Part of a small language model's weights.
Training: a variant of Muon for these matrices, 1125M tokens, 8584 steps.
MLP neurons of a small language model. Each row is named by its layer, matrix (gate and up: input weights; down: output weights) and neuron, and shows model dimensions 96-191. Each number is 128 + 32 x the weight over its row's rms, rounded and kept within 0 to 255. Numbers have three digits each. A neuron's up and down rows have the sign that makes its largest values positive.
After each neuron's rows, "raises" lists the tokens whose logits its output raises most directly, leaving later layers aside.

L5.gate11:097123165170183097128148126094063151116117089155108156098058092116187155108147133127132126149152120124105153153104105021122161080156099182120116136055133169143154075164121112130156145156196119152149112106116094153078152149138137140171157161197105142128116144090179140146131126116151121122
L5.up11:109152109155114162153196112114046089086094129139123093147151153175184146180164111195102103158106132128105183116120157128114104100149129146108030090130123187118120152162134122159197146154113140129129082073146080160084115166121118123115161110163076117088126116179153088123153080102135088144
L5.down11:099165174140144131111182091122137088157076091097140149168104145172166139156102123132149198152073128172130199099079131118144138067126168052131113137042102162053218134139114120145142113096163129131102048144120105121070166133173122082142151140158138198117173152120122151160091133103100126110
raises: "ced", "ce", "ces", "cing", "t"

L5.gate229:095068100099159163115110077184112149150080175096122080092120087186147086093140132131156174117057112061188115120097086152102086108078150107090166137155056105185055130098123102137094103125151119118131119119122103133138076115137191179115128163100121133158142129118093148137127159110102098139
L5.up229:135134118125094118162100119085065108122111059076098167157149148149115188182145139111152139148131140117145060123032181135117118134083093152087101197105089098104088082078128099156166078210124177125064186061152149103155126137135119221090126139083120120113166180112122100071134093146141144099
L5.down229:166126116122109106150162106114139084111138076153113095156076098121153165075157137130169184142078117065116151153106087114170104110101089119150105106115142140132154105115140123140141188124139140140113084106052167239096068076121084092116097140070144119117138194152119131133135162132086097098
raises: " \"", " “", " ‘", "ite", " '"

L5.gate1965:186151136177172155082194157081161082211096151085100110115174126148131119103142121135118183134138081136126185096105177120116154135136162154110172087184152111143104131102089038158139169127144116099176206076113072145115172137120090110117133137147152172109128070092158105174056123160124082092
L5.up1965:170121146137148108110181111095172083208131202140114128130200156093137104085160132102157149147120125080056161082136159135160182122159123169161176104170132089184152137112137083155097162122122116124121155125112178145156130156126145097088219121109127129132131024121105111137041115142091123140
L5.down1965:220100076151080155161156082109185141135138129153106178154174135128129123095127199109124145130134127099158084084098189163185137123104139119084156068082104168142172062118166114114074134151134110150130082102154119203160117138173168073104148147148067146145106106151140112059166088139183144149
raises: " ", " November", " March", " July", " September"

L5.gate537:120148137166118065110149138119220106069103106173105158182162126129166129151174191043137184102093144189148104120103143143151099078201131152136098162120102163128138096181121084201144119119162111178062120113067099099137115149143085117138118121085098158082132178093164144121148132173146110071
L5.up537:140154149122163069188112151122140134091109119177113191122190126149153111122193147114148098100173152084109172111146154174154122122131165149091138140108087153151092122131195093123143122124161159049084159116104089134121110133114104133177145154117175156098146178126133138144119095103135142131
L5.down537:107122158129080111149062175120148156058078106159122161123151154101065131141229124102135134125107121125108066104140151134111079097127135089113164105116160157161088102180177046099162151147131081125073128083129122108132175194082117072153110116114146147123164170150148152121164158164155136118
raises: " and", " etc", " or", " &", " nor"

L5.gate1314:076136114059144117117139155095180097193087101102126166142192152147172072150071156187104180107154122092190075150183104146119158104116172177111158181107172082113138127145104060164124113070134116134175085131119129177138146131157093157149154139149158135199169123107085084123108073113093160087
L5.up1314:111132129110110096090129123106157117105062070153178085116185174121130102109096108140080118164187112140159100075195190097123137120125155127083172146112150176147125099171145074133126158105147091114119147077089097158113123089094072164088137136098145107166096084138125078170176105104096155144
L5.down1314:116126140117162088085099106184106126129100065130109088162139114145084127135167140092117110130125113125163167171165172156150138178122121135145135106124055115105135154128149079138119137097150084125135171141146174102095172151131150085094160125114080163110169122134148111122130107183117134077
raises: "re", "ret", "rap", "rit", "ra"

L5.gate2281:128124136174098155179151111108071122117127112170127127147112123162110195102087084169145148145089152100118140087128125081166162126156133104128110125097086148140127164173151104168154115133075123055134127133109128147093043084167149108121139152056137200147053098170087104204118074070104147159
L5.up2281:085134138157081146149182135149078114181086110084144160137147170061148179102090087139101108113193163121153163142120114145175119127143082115190161158122095152186146056049150103104116158135148066149076189124180115109081086153170106137108083089158076167143189133120111130074134156092150184112
L5.down2281:189136101156137180092125127087125092119176117088117121189104114182128106087071068140080157167089117117122097099154163145196129136143114124117121095104112114111116083157083150107095133096172123139145157115161158139142093130110096067057092109121086134159166104146146113095093168107183156131
raises: "t", "ve", "st", "ste", "ble"

L5.gate453:086179126079079090160189133195184115107110146085079180110075157123100143177138110114149130124093118107088087146147136177160144168120110098088079099122094161135105118106112126130180166067145148159106127115156161117161179093095138085119106137180131153105064097158101134141166134159116092131
L5.up453:123184183145124134169185153177124168144155107122097155149143105119187128103161116137135116072090129092049157101175094141064158171172154160159139163162068099103140176133193170132115182117157119137113129160178102127085147122110085110133120099166169125076090141179083127167119151166112126157
L5.down453:084148096159107106112195133119146150132156118133128166107053073146112138110138135085128086126144076095129146167136090133137120115175080110149116199124147166091156119132148118115070082146121105076075141137152064066143173094162152110100137103142107117134092100104124187076155120147117095110
raises: " bronze", " championships", "Representing", "thlete", " Paralymp"

L5.gate1885:226083131125141143085179112129119099113107175163073147160154143119165121094125204122114150135134084144137143133103137196155104138115124199124139113184130085134093166087118113129089161179160172126155187152115112094127154179124084150144189110128162117115183061100143155160123110158136118146
L5.up1885:205116096156161098111203098153208113154135213113086168115169142114107134124144168119142122103146122115086179102122128171130128133093152134119133141142087179147100138110096072053155149147118192147158127101104112108163123171112194061084089158108153174117166102096133111168140111152127123181
L5.down1885:168104171152142211164143168174106082162111169116144121093118146107178174135146176090177158089158164168145112135134081113112196156070180138121123150086161117163138163131121127134110201182093129167158177152183153117153164098116095069128122107178148147084140169183094104169161091141135108120
raises: "ph", " November", " January", " March", " July"

L5.gate46:192099163099148089117152162090126098060106066097144166136141136108116142134196107106180124074079128121080110183146191126123095111132152065167078121122131129117096102109151086130096129159150106163064134105128093110133111115112127139108074133046129143114127152171117147092206061128087128121
L5.up46:103173119147120104110125132095096127135189058138151093163171136218194169080201130115147136102108164142153112118153182093081096186175112127111123121199130169083170131108160126139106130183189164133130141122135121146165129200146141079100136114096132164156154118094139087168138131163125106111
L5.down46:149150166090124104175100174134193134078108149166135164116166162095138124152255120110161162107108099162098156148114181144104105068072176112121146080113134143133088126165146116145137146111161099125058085085140123141149130115066121192123135170104155175104145204105147153059137151169129141165
raises: " and", " etc", " whom", "://", "”"

L5.gate1784:174156144110073162130102104126137133090135164057139132150185143124161064128075064112179138132138125033186100119127153147139168155110111192163183207117148129120161185118075152144197113176125143131133074129101154122119173095173113157100148145166141200140118160123111195139080124080068159110
L5.up1784:082145110103120170137111223115105157131124110056154096100195106155135098078083140102132089125117082075116110099126178157083167119118105138166092174116144087097124112099108123093182113104118142157102116129077130047143092111165073147102127173184163147160171134155087153110144142116100127157
L5.down1784:108166156152125135148170099048177089091048125117089133128146162135176075121144170080089129157125110147194164126103133172143131213142177076161189113188145130156088101110130130119123089159096145184111154142138068094108084117089100113168132098162148161114100121127117117119107058112137091110
raises: "'s", "’s", "ium", " who", "'"

L5.gate251:132140068117137174106101176151164153090131073097150082154126153179118109110133116051119141194181142111113146099092228132142102127115218164130174163094123088127127150154149123163137143147112110202135089079118189096158176078117076081165081101118066145153081106120070140131120116132112080108
L5.up251:081146113132081080104087211142148156108132125157153138074165058152136114147147087139062141140073168141183154124116112139144155109133096156141139141100157084153168083108136052147188112161166157134152165144114162119085129115113153124152119109119108131176055094119140155110126130127095101145
L5.down251:119099092107094113030092130133124141115200127118162127094158126081095075095144147133089102134115122067066111065108141067135069106148119156107181172094186165052115140163137080125138129108165133177049154156153097160142101134129142119223124144143142105085092190139117129135141113125124131131
raises: "ated", "ation", "ac", "ations", "atic"

L5.gate1583:154116077127170135135163096100091110087093102122136090130135146141185131146118094172199096183129175121126098162187105197184170161097146166115120108150140118134204104105148108154075140096166193130172126110157090141150148125108145152094158151120125195184098118100118138108069141073123146130
L5.up1583:134173156134104157108079101164106094119067094148147172138121149186181123191148126131144069223171149150146146104076145103113071116139148136128146115131138132168107168096092114133139162144150125124086198145138136137161111146169203158117085135164091117111087104100158116132162140151149132118
L5.down1583:123125171119178123119095138198139146078128138119082114151135116177118065148124139054150152135132115089158159103061056116108122190127128126128142132132097176206106169168144144133123182111172114153166064116158090173126150170186166139084125115116108119131111102137129122135110113110179142069
raises: "zes", "t", "ted", "ced", "cc"

L5.gate2109:166166217088130143114188177074195139152058158099105142096131127119158090160143074123131131107145108088131174120142102131161101096053076143078195129158101121110131171156122130162134153089112104187077214097096114141116110154128142122124098108123125134078143156182146114053017138120115136193
L5.up2109:181143163066143070166134118155144085106124091087080150081188090103110069131150113142121078124119129073160159087067093105152103080055079117116159126147115098059136171152109151132159152140110094155129173117132070215152151158157121118141115171148143200102125140107133166073150127126137077137
L5.down2109:146125099131163094140145087075101077153096102115095144124134111147131109103059117143117107097098058092144170106164093078136106122067091161117153168104119098185126148161116056141166200159085067144145117102078110123116116123170094144153116119187183152073115137191136153096106199111142099112
raises: " \"", " “", " '", " ‘", ":"

L5.gate1569:123173161129128120101206142108129100070098135136091141173142125124093087146158065129122197152136125106187148113104111104195068113101148168128147197169131166100139139171174104132163140188133219136169095111157042133088078110133097086140065192098154165083127075065129130124095145119137184110
L5.up1569:138156138188140151121100170066095148114111116047173082183147148118104120142127141104128105103116101152222130111091155109200159157098131173080170106144088144108114096104103102174161121159124126137154104135148122137094137133111162180101088129141097117184155071184106156159127080133137153114
L5.down1569:088090121115174108112154035162069119092142117082174079104165106114156139124123156075095158088092158111152101108133120062122118141145087148176086129098143132106145087133153067135103135133150170138099095139136142115132095074090127139096136138127121116095149169049188194160138092117117115088
raises: "ated", "ations", "ation", "atory", "ator"

L5.gate166:073143162174086112139128102082145125123106112127110135119102096115175136061065076139094101087155111140122075152136103106162092160192154131210154078158160133115168139129096098088100126142132161114034133113112134107077075112152156112083157134136149135102184067147132080071161145152129153120
L5.up166:111111124146154105121137127104173185134128142112110145108153067117146114117140110123110113197129177080118163138164131112101109168147076082140145111140106110100165089124143101065125129161153088205123195099166200110105168158131113179183103132166159124077191109196124158103140098104131117167
L5.down166:072142156175159090132160147109142167176163120198105097079091136065137137130100174132112146153008085105104142134161137188137148141129143136110147132175160122153102135105128132136122117125120176111117130145079142084102126072133101048169101123129100096101094184083047129125136100178098124092
raises: "ared", "ar", "ars", "antly", "aged"

L5.gate800:123096113114131176169105076141136088147087121174138192122148101132058120141169129175142123127114151161096088159155139147078124213169116093138071122113143129110099161110135117182152071163120169172079167144165074079106104184125119134094155156104136085159151092146126106124143130090113140122
L5.up800:127115101137136113209155119145093130163141173151121149123131060086127111086118108133160115114116119160061108117194109151109113176158099115155122111077168122115126127122110087130102093129129149145112139114130106152127106173129129118132115151147123164155170128116131090150102158104099134099
L5.down800:147110115114159153213140063095111109147071110122112146126145127081134132168158143144116110105096133115109124133136103161101127184206097055149102128046162140099145127121094090159137133133156174160099121105117110121132086143113130150129100125133121124139136140139130091105148116092097161081
raises: " They", " However", " Despite", " Though", " Following"

L5.gate55:139132107124148106119191123068128111156093142197122085170155219124119060164096136092093122169154126140146164193173139141118103082093255117142163158105165157124101113155086113128136150133161133143132092181087093121065126126189141157133142122098151145123068118184155137159132063133174107164
L5.up55:115134058134187074063140151109115151130152140129072092137118133122090094157099069143058121155174184094136139145140134167111116117111155116111140176111124107099179163110106132151101144122173127096066129151115124105099154129139152157107177136128135101159081108118090139205134141126092101092
L5.down55:128164119144174121126148126093146129206120159138106088104125083074164093152143135118160122105128140168103142098127158139127091104096159136166101127092058161136084081173095084067147149130141178113132113179111124096066127126114147091156124132123118167093116105173117164111185082105165151119
raises: " II", " III", " I", " IV", " VIII"

L5.gate1260:108149123126141138151092200115132109134149131079156159149110138140125095131136177156146152109065073176130103130120189182109117147091151140195130117114124154150078138159129078117121177169123206094109121151129088088125115116112108074142184128133160144082123092116122114108117103137162106110
L5.up1260:122126114124108125170143131123123147148124052089196192121113115130136085152117114092153158094121088132156152099094178131132129170095093089148150124149149136172124151140110104132117174158097151113101188153116130114119082107140123104100068152104127176069122150143129110033137181139209060093
L5.down1260:094156100137116129102168186187135097143169173148112145115097097126092079180146122082137153146088168149166144088095132129119130161124126098170122153145105094132168164133130083079141119089147110157141090132157126149092092065076150123144092143096143163131180105079164171128192146135125141125
raises: " giving", " causing", " featuring", "ending", " resulting"

L5.gate1660:099083086114182147096077087178104114166114094167083123140158099112170153125156118116099096132095129147152099190144112154089096070108144172121151166118123157146093128142131097137136103172123092054104144101100139143109135177167132054154140072130121080091128139078163080123124135146126095097
L5.up1660:142110121116134155074092195074104124107081153157115112137085130108113096160091165144165145148132173113125124147133166166077155103126134079141092163110137112056102158134114123074124174082174149146063148145110161157138160110096094139146131151110138140150090140103205104151144122169142043142
L5.down1660:093159176109147140100135186134152079097165097177048108170125038150146065134135159155094094117130121157189087092131104161189116114124143089186196131074076168118152158052133119128171161110138153167132118057115089111099094115147138162151098129127117146127094130156070131132137116149078106154
raises: " daughters", "ión", " daughter", " wife", " children"